MLP neurons of a small language model. Each row is named by its layer, matrix (down: output weights) and neuron, and shows model dimensions 64-159. Each number is 500 + 40 x the weight over its row's rms, rounded and kept within 0 to 999. Numbers have three digits each.
A block is one neuron, or neurons of one layer that tend to fire together. After each block is what it responds to, as a language model described it from the Wikipedia text at the highest values.

L9.down183:495505481477447454552472456478463542485534524571506554476482513515479545480502490530456558499470487546465574509439477438465471653469473535475544489510447466450542515561467491445538532569495491573547462449491405525470440505488469477467551479473561547483479508530549511593477520540505454572
L9.down328:535493499538527530504493529423527484490516442496470469517467478454531461411525499483498462531553474537498571414559438496464525502496504532513444445465541501515442538453477482499410495457484507525455521482508602485539478458492584502507525517577506473570523440521445483479451483480494487513
L9.down504:417483434463485504552436501549580522500460441490420484464555491517413514463521506442488424537517514541515601380545482482432524510543470562441472508521503433522526483502462442506477511507461570477557539499521503500498566505448551496512535523522545517478445457529514423549516528501502495520
L9.down547:484462497564500457489515546500516419521481486418551498464431475486494534518581556448488473557459460528436534531519554528556538488554555493534434567550464501500509515461500498484487493486509574495470496516503493511423499498465508449536482594512477454503457448472477446508490464509575523469
L9.down619:538504512483541508601546523590453462390451434524508489528366469491449508481509536510479518510528474591559532472531444489445479454474511520556547477547530518449554437464465500477548498498459418533524514460480474500514415478538472489516498572459512507530493511536506536484589516457552503547
L9.down637:527513478514452493571511444515525530491483523506562466499505506526538516562495479505477513438598463500559439469526506544420491599545473522508471503500503554508450496562499556488500411508513440497470473459517396488481463529521462560447536442500430556462385546494518505503573578494472503514
L9.down800:533576448384489537474439508506469452561501517518582593466470564501493476418473514459559578457491473467446539511456548436483515514521509456490476493509517556544453531563514534519459519399476519463454486513497471563440549519528559453476456506523515537567475469444492517512528466515464519511
L9.down890:521459409500541493507455426443562458508532530541488471565539536500454488547550489504531504529489540495461570443506523545442483483516513525460544544541485448494576487443516534520462510523503399485510462504501493523482490472545580493535432497521515557497518549526502570476475456463506512448
Responds to: Clause-joining conjunctions. Coordinating conjunctions and linking words right after a completed clause or phrase, mostly and, also but and that, e.g. ", and it contains", "problems that".

L9.down205:525455564497505547540498547523484512435468478468527482527450511513523489452532523479524492515469490513526518563487456573511530460565514511478432506470485536551526432526554444525570493463556477470508466401501483517558467478528533500436482469416454533456498484497482534480534548439518505510
L9.down421:534448488491530535518444496465487470449543488516475534536471514516500487509496470500547538552421481410504503538574485498443485354478536494499479510526501544479545506498534488510496463516487422552516517465470539534553481538585510506489451422487487548480551501442560493556517493487542486516
L9.down426:533466499528478524458443483556603489521504498555551591495477491484452521444479510561470466507462632504479491468506549551476510429466515515522485506486395440611584476525504481456516534466517556507505503426449503541507523475503533535522443492493410513566470451527508565497451495510495538518
L9.down526:458468523559510453517534517460485534479459541471477445509498487463495524504401575541549455537461528585495527456534567505469555441513412542457459521571440455468515518503478531494457461569533469499474526448445560467455488509613413546495495456543541454508561498487522467494518516426471549465
L9.down606:524513487476482495508467526501474530450472445506494462576452445530521505575590492520526527426434477468452451469511473488530542478480441476493519532578542466465444537537526492460421536494496526542480454416507505506533489412591440509503471485469536478527467556529488470515547496572572564505
L9.down645:548507481485497536471510511487553535529567506507490503529499472536494600530511483417492527474509466486476564489427524492579535447508503466584425443513460503474533556536472571515464432492585528499492480495468499439525484495543429481493565448524546460502525546447515536509424511418515481524
L9.down742:497506504511523502411510484469528515518510453456560484521499488498551567448437496534434522565456448435514525527421464543511506528522472535512549517486545468505492480495533495460473540491491547480501560478546550508483471550552499482488460502495505522557547586459461532493474504469535499500
L9.down761:503539511460549479493462549522472447493492498506537487532520546543511507514473529524459493474561488534479464431567476513561564385489462475552532458527464547504440449500570544529485525462518531476500506511576469486479465546574523533459474475494556559525468529414523542547428538511596509474
Responds to: Digits inside numbers. Single digits partway through multi-digit numbers, mostly years, ranges and table row numbers, such as the 0 in 2010 or 9 in 1993–94.

L11.down92:498468537449552428479564539482484476487490446480511426501483489494532532551446475472526464550541578509479484503455434494601463507465528511536515473488517469419461493510523442596528507462516644495438537481458550449510527520531536485565504485457485458470505489484478506560522491551508483498
L11.down238:532499526493453496480572476527472535494512453475508472525535501508480514468463521502445466495545549483524459554486528489549449552528474546402517537453547497517486514547534410516519483500482510486559481465525501539526473556420546530461518534543438550500486473501525527419491430504447506524
L11.down675:481530485471492444494438518486486478490494523449524556486502520515521550484526504509459487502542490488495474491559542541525457486504448509519475522520561499538517536535477560469420460462541569538436474541478543535476555399528481510582449459537504504490537541530510525479498539508464550559
L11.down728:532484544517477475505548465493509545438506487481471392490487502472531505459556511480447529534531482446441542500479529539517477540488437532558572465509543480469490449526496501571583492438424520400549522476423517514518593484470522536471492506547477542468562546453534602439433478493474456508
Responds to: Digits within numbers. Individual digit tokens partway through multi-digit numbers, mostly in tables and lists: the third digit of years (18-9-0, 19-9-1), scores, percentages, coordinates, decimals.

L2.down18:473460503541475462447469517520480520499502470526518470510542529483394388462518463499487524517575556570538554501496494452470467454497445491471414478500567502438490465471450472533530468479538504535556511548519474472520534580422537479506481541494455479566450514501538456605425455502543547520
L2.down23:487474497514507527584459513492498475493512551542445532488517534491478501470460536446482514498461488464455527489512463457430510586480518501528545484562517509505390556462489515586487506487454482451506569490482436538556475524503444478559507448465453463505481501543517508526576401478445458461
Responds to: Role "as" and list separators. The word "as" after verbs of describing or naming (described as, seen as, Welles as Lord); also 0s in stat tables and commas or colons after list names.

L9.down31:566520472534524507554517476508493498452510457545516507481415462505529498548495483538548501474530503534576510496508478466509521455542487494520459549470480533500511578425462494499532417473576495543500487501517453497539523450561499571483529540597475503470587440482486435524542453490536521521
L9.down92:481499506557517492469477523464487505524557539466532505544544484489406514584461475528476508476581487511481473497433570577480522667488476456452533492508459534534525441563518539448549439480483483532436486488560418451507470501552479508423420483494489513475447508437508522544444452582496555571
L9.down134:602471539483479483502508526477530522414484491607467473472467496552468532515514545565535547497525448520474476477449466430458506571526508565478462492520499479510536533499466450493538480511496440577552463468499470401559449490493523595535503460532411471454498478492509478523526502497538517449
L9.down252:550504470556479530507407515413463548503475427503491471485571545516473494524527535471513570527469520500452445520439532548499397459494520480578501454526529498442493476570520498471656430468421495516540504468514445527503510464559496533560513484520526565476532524510484464542541535572475468421
L9.down396:556537520479478556452473434530495523505550560499464487489430485513529564486520582510521490439508473493519568536517433475550501497526501499513511478500491499485502514528480497478575493559486459538502403543483580484579606454553533538462539561438510498540475451463515590480495520470488479470
L9.down462:490551507501507497441461494416498481499529537516429546488457545564477486497415473428528532522572524456520462516482570531465520541538454520457442495530554444527439494536456457510571507416508420568500463499489521429459531522507539532431483526542548516497492484496448493512568531507479557429
L9.down499:524527590434406564560445473508534507457528462603555457488503522535554489482526454504538547488486486465606441452482556475485481570480523558505480453442459439467510464508579564511477511464443482487533543433532399538598427466583518564463490496506510518529599496538456479483553536524530459476
L9.down514:537513507509479477510519478542511537457505505538476561495484537557557538563551500461481479458587457522532547557554538477592543537555594485481512472532475462487504468493578458475529406482492479449469560453490469510617510459602529497506556479443461485503497471483439512605459494502559495496
Responds to: Before a pending main verb. Fires on the token just before a clause's main verb: a comma closing an appositive or aside after the subject (The bishop, who…,), who/which/that, sentence-initial He/It, or to after thought.

L2.down94:458489544451515460537543507471456550526515411518503452470541464503435441462524486481473484605576552525490461490485475554561456478477502512502430549414489598514476469486396502460488484524514498525479450559491498504544522407486548492534487466484496553511462473437540448546446478515471503494
L2.down384:578509473515510483535492546442482493447535474458552461463505478531480494581537454527501478537492509523526489456467578509400466525501536506457486500449500496560481508441567465459476540525433520557478472544416431550540556527542517503526509536456429594495544466475503508538539470560493548426
Responds to: Clause-joining "and" after comma. The word "and" right after a comma joining narrative clauses, as in "were lowered, and the helmsman"; also mid-name word pieces in lists.

L11.down243:503556495512557434453488555523521448491491508512493478498533432488596427527541506561538523562543475539548469456541549508527547389497490523455465454481504476452450556454529542509509471578544538431555455482553551546471459512578504547469464457518537519513471535528459526491415480545474443453
L11.down701:554551550514427422592490516538465468462571537501483451588475508549482492508544501464454542534537504473515500488473483446424538610588547452479433465524520500532508497528495524438525469496463433533531527500444418474532523541453454407512527466488482480555494516497491427497433463471485432478
L11.down730:537506502454422510493503476457549480474548506624498473475432507481466505515569539443535484490514473513486556489527516548502474510527486491492463482522537416451569471442486516484536421523512496516517533527492472502553481484560511529549560474562508455499496427532461485584453520536523498467
L11.down750:508519406498468496539532576514510498504451539548460545508496519498492474481519504575499543492589479556546571504481460513447548508514526482517544474515519490440506479453521524400433446568439481522533574526459372492523520444546566451475544445455470499503550511504533494476461499494502482547
Responds to: Subject-to-verb slot. Fires at a clause's subject (He, it, who, a surname's last piece) or an adverb after it (first, also, initially), just before the verb.

L2.down346:472473495534403477541502490499494439460535510474479541552456521477497574453473462511484507509457515429496500511495484565519507467491483495499549492504494495489554522469493423523489492460563442426440584508526448503523492523454498449518458552480501444445481516485539430534541520422469564532
L2.down501:434508552479535552463520544549526523563452515453473478490447564577508530433529523516610448514540467421501502483449465459453489518514538552518446502493481479502553528492466514514428534504473539536481522488514422561531543534492545458506494573442487475460517479428568494497497537499517497561
Responds to: Complement-introducing function words. Mainly "to" in "according to", plus words like of, that, because, is that end a lead-in phrase before its object ("as of", "said that").

L11.down77:512501496502481492522537453507523480468485510566505539505533499516518507473520469517443534570601543528490511448527448579513478623495437506429428461518479538570583450498492552532475519585429468551519467495490524425590495514451515469518505482552438496500490497526546548471499528500537509541
L11.down294:445451489472491486411569476438473497493503494468459540480537485518489521528556526514442477482542479484423538455547517550543466632511588491461495496434485460476496482514500521535467517518511493515479481560564426438417579554534547529458493473435524570517468477436503559511496479521548475515
L11.down657:556542448517484477539543529451457499570471480410509488478478508488520480529480504493482506495558451483480525479506536541489523598571486502498543450535476558560511543441518476461537488496497439417463500501493526501482509489552490496467400498435537516510517458462477508549451490551499556509
L11.down890:508541493500443501503527445487467524505557514530498553504524407465471484506514526472431507442500541483507470514492535511511422549573471473582533441464482564494486508566543530458493534516547514497490435538557534513504479572490530469557488471461482537534531447405505531501564554461470470466
Responds to: Opening quote marks. Opening quotation marks and parentheses mid-sentence, mostly before a quoted phrase, title or nickname, e.g. "schizophrenic, "Lighters, (born.

L11.down114:461530453504474433497479546498476567463489475533499574521531436512520490407526504576495455466475468499459549550405562454497484554558412475517542476520518511477501464503515497515503480485460494473472580476538476511585548492488528513562538476545496499521507489534514400535505494473466461478
L11.down254:447494554521462493563487494521570513492528544548436484505497477462562500494467546495519487428476485481623515523429517472597570433477476451525503513446549460438519485523432467470532496510521446438514469526500439483599537415520432518454533485406499518525528537506486509496442493472514534558
L11.down363:537498558489578510572576524513528408418499527542558553464486499486573509488482562511484560506492481520494528519444511489489486545485477465548594435502517520454513521498526476525498573477539522507549467483541475487507461467436490541490562467443547559423484518533483550514439486491517485491
L11.down871:510553516512491454493491528500555416495500538520476395507546463516528481461490460529541484461556527452529590536494571495575530505502454489502569514535476517495477416484431529552539498474484480421503555503458530440449401555572542480440552519574508468511526496466541547474423526527529518448
Responds to: Counted plural nouns. Plural count nouns or their final piece right after a number or quantifier, e.g. 308 people, five albums, subscribers, inhabitants; also table-cell pipes.

L2.down109:577390530430492477433482448456456455475493467501546505505549552507516505539559512481523534473398477446458514532458508482448474575458528494486520452488523446477500536518545505512551559435472426551474489523504565459503476491544546531516547557495511453521434460496549499496566514486562545532
L2.down277:509500565495492554481517467554445509475477511427560570517494517532457512485537511408468459528426470464487469481497504487478478594546561531534444507452461456467442577553486521488520459521549499518436484533429495532563452467496522499519476573431505495532455492498522438515530513478441482539
Responds to: Word-completing suffix pieces. Final suffix pieces that finish a word split over tokens, strongest on forms of cross (crosses, crossing), also charged, toured, legislation.

L9.down43:499520441504495502494555519425524481418526477497535596505485533486543517488533562486479455548520486560481512571503485511468506510573580544514456534481517544507498510458461501575509565486516516547503491578478493422495492494504509501456587547505455484525444470451493471594467461464556594470
L9.down96:529538518527562508489548472468510495506416517494531517539447537484549470461440474507534520468528518521473518532502478467557432463410514454524504427471408480503489459445514462530487564451508528527515477441556512500562466498472449456456518517520505495460488490521449479544477487492538488539
L9.down212:488471459511514535521521509448467428449580434487470543471532545458584491550468507540497536469462517584524495565461495481466454505488511563523489543519435544524485506466525459575600520449526489515552455605482563529518554510437469442443532529514454489444423537516519497476542531503536561556
L9.down218:462445464472551498505474488535444509424477469461475554506474494454515519455532488515511503465537525580489435578466492487542384419450455486533548494428472492538471515560460484528518548461445518500514508511501553468575544540526498543505498480497533510465436456512519479538478508503477525545
L9.down354:622468525574512496471510586507472519449497482506487454458519472417502490497449466506520456471552549523509491570453489534525439476488536447456533438490458536466490443486512488537461480451577459481550501515534507485545517585538527482456486588486491502537530456513470548524492530509524474500
L9.down380:542476439550493478518572600496525435508560491501559490487468533468444505477522482471496493527529519568466463542462551505595490444519516478525505460494437516510517466446535523628542489447513473444500513486537470521479448515526477554467546521463492488482526469448487520503525489513506612536
L9.down411:491515524516500564558559456595458512555469530500436528510462575489468421504553500551522565439480459500586520542533484509453407488492453517526475546479428492493538511465511495545545601462506510443522470500490500442549478590488444495448539510492458529479435501451488485467473496510472558531
L9.down498:436476521519478482507480541510449526463486454502470504527492558458422501455469538481479475452564484419473444522488526497491498574515482511488561581492491429560502476499493558521482524438550509533509486435507538475516538487465496555549463581526506575442498503500527436435575460483536419531
Responds to: Noun phrase completions. Word endings or heads that complete a noun phrase, often plurals after a number, such as 26 appearances, three voyages, blocks, subscribers.

L2.down423:509409527491560543463565478520422490511492438556452515490531501499495501456581520502497431469486472500512502491545445497506426449443487525544588500550562500525501495467459458499459520520486467464488447543498489515498532457537522474474550578547445463478460530403524489459505511484452468542
L2.down676:509476552548487469497508538478565544496530478460457522537537549585479493486582509561548535521547525517442547433537509528506536512475529539424480523472522457557535501448450533457466538538481486472505490504433454521476496544515361490569519524483510489422502497561549396475488476486527477535
Responds to: Decade digit in 2000s years. The third digit of 21st-century years right after the "20" token (20|1|8, 20|2|2, 20|1|0), in dates, tables, and season ranges.

L9.down25:472540528542461532503582443493496483469465408529521475488489453494519526500464504504495556491434472566473522527492439557470577442533450516555477529515452511616486444505518480504499476502562559536489441475497492512571486525505509454487521472475544550488512453489519528522486431510572494443
L9.down147:515466508479544467478548495503493515512531449435489519533499521510498523503488470560485567468461462480485476561493492479561473536556512511582564538529433426504527526505567509535438491519483495487497504431508474536505499549487585538461526512502477555583519421486448545520530501536587499472
L9.down148:537527456546457459446439408491404495511506519577437535515536536501481509519503455571515525537511500502448520506564485499500473514539460549536521437529534473493484505500528471535545449428546522490432469544464532498511468549479592507415464472534471513492506503446550585565552461489505466531
L9.down367:542553464509528517583538513509501533480497506480496510542533517483546564449513425494501465545522543488483525490431553517553496618531537471451445564505429484513509536513475544513478510510461415507441469498451566470486526519484594454560507470497503516415502480490443603535538523529463435507
L9.down369:479467458491504508492544490470530429504500506542456503528472547516503489496532456470550536521606566515512516500430503573482548530475477491533458474499509515447528463593525493495487606536438442485456471449468496549538437494501556481540497448534479482490539460539531540491437500496480501516
L9.down490:458506449392557533487535465537565436475535571516501518493457446573520501491469531416475554491466458509518493476414539544448499563489571472499494535487425535486490480474549516487518539488498490545500507468446483422525489476530513580540481550518482508460523515550515506474472542522532471539
L9.down776:459496534481534440519505497435424529542590499565536495473436435507498387532496528438454471470458561481536529507450466513506429459454487464574500530494480514485491498473484502490555512469494506484533461430446477449574474525484577541521460492549500531541526479450461492497503496539520468503
L9.down791:464497472567525534507514519543481520460474494541501583532479490557557506452547442484480522536405535494547518538517478445545506560530460448508517525451499526499516519505458495518535466516430421474529477470520572457511545453542497574546516511594467547496481451547560484537506522552500403579
Responds to: Opening quotes and brackets. Opening quotation marks, parentheses or brackets that begin a quoted title, name or phrase ("paper tiger", "Emptiness Inside"), plus the Candidate column header in election result tables.

L11.down53:529497522417543542566492477502494452487527558527505494539505468536566488498463502533452442465531482450485509506496433528602529498462570474509498475460554495498572429526491445543517568533513518479501485533442478478550474502495543489450601563548497562555583453486490417470595458500478442501
L11.down83:558502421469493540471485512543523499539496524502498495492467474494605531514561520490430526498509453503544516523543586520496519547448540500527460484519509531446575452544468547510581496488420492590567498489481506504505515607544446531499537485484500540502484487502449502450474528508438513514
L11.down278:503450559515536572435517507462584481558510502508475427463488493510509487502488503460513485507477512488521578500494501475489454535576568547471475415511508515479475523464561476535484424511542552405532484549510510502508475476537498408439527540564549529528477598475529495420481501446560553508
L11.down850:545488481514500507495522565477518513509530509465470523452539450541494559548485483482518497547507503594474530543497540513493473685476485458431496497497485479487516530487446601470486467504495460471497538495499465473505438502494504479501501522484524457514520452466489481524523499511443480489
Responds to: Clause-ending commas. Commas and other closing punctuation right after a complete noun phrase or clause in biographical and factual prose, such as "Vizela," or "Wellington,".

L11.down369:547521494542475508402493538498533463489555420585481534489456433475518526507531483498519434457452471492417508468558495500502484664449464516486484512541512475410518500434526525502540473544501506518525440567565557510564467491531489500471512484485510503485428548481488529554475551457580471503
L11.down615:527446454504557537506541515410436527551465470540469571528609524511544493456437533427499586483453487552547585490501487464541451492537535470457519524476523512489511518462482474460539510501567449461509440485414449544417481520511512488547475499449494502527511534482428502538532555421467525420
L11.down688:516429537518526485513523511557493551535466494464507443535501428530480510397499511472427462480516520394410586505500528442448469609589503525456566519462434503453445565542557542481454524526561521491458468567488436454417452480509508477523427546493518495543481481475479487468585531509467482534
L11.down715:511470512417499561432474489522580463503476482505583493517519520476541500438424522503533571505430423484445644521503488507469495514514482466518567401440522515550499488498566482455535502547564526487559572474487414523478461487496500506504479491516484553519470456514542532432494491564473516508
Responds to: Introductory clause endings. Final token of a sentence-opening phrase or clause, just before the main clause starts, such as As a result, In May 2025, However.

L11.down347:599499469562518489491528448564500438485536522502463442450586534565560495530495601530510516505476542408437500527473516453484476602529484494495469402512495500496493449517551554494494529508513468511474427502499539480437582461467569463460520425477419518507413420519451548509533483510513489512
L11.down402:411516482624540461491509562470472554575445493491559487512455473532445505469474498506500475521512504463547436491489504480527462739486526447530434493497513505563498470547467477510465533520519537474471527580452508507504534464499496499473511445494495472522542525496520426503539461460526546565
L11.down591:498505552474476517501573516554514545483476570521534429456525485484447525506473517486523525513476509482427482462517469427522510645538516533540482439411528511443538464427501456557486492535531443535525502507498489489417524513519534505513517427478502464528421544499541488470479560446445525543
L11.down638:496492410527537530502505483458449537446390496519553501532505492458562547478500525482539439493457476481512491502504490477499437659542493519459517507436441514530432506533464396522531511560560511506521472519550539560499443459515454523486441563471476482460515546471502565485469499528550551490
Responds to: Coordination after noun phrases. Connecting tokens that come right after a finished noun phrase and start a second item or predicate, mostly "and" or list commas (records and memorabilia, stability, and), plus "had"/"has" after a subject.

L2.down199:494534477491496592467519506496532578513521468548535492489495460518496533494480475528422490532431498476563494464562474514591491507530456424488556532542502527502494424543532527465452485516512545565461539516483434488401545497531557455478599546469505487451454425471462486556481528560521563469
L2.down367:463495505469493543497500546468509442548483499522487545497471557462538481460535462518559504449479509473517446456560528525590493550475470492481535454506452570503535534524547531499486551543455497488497486497451499500431524555488491470462409501561502464561460528433462591507496483502529515484
Responds to: Hyphen in compounds/codes. Hyphens joining word compounds and alphanumeric codes or ranges, such as long-term, VF-43, U-244, mid-1970s, 3-0; weaker on spaces and quotes.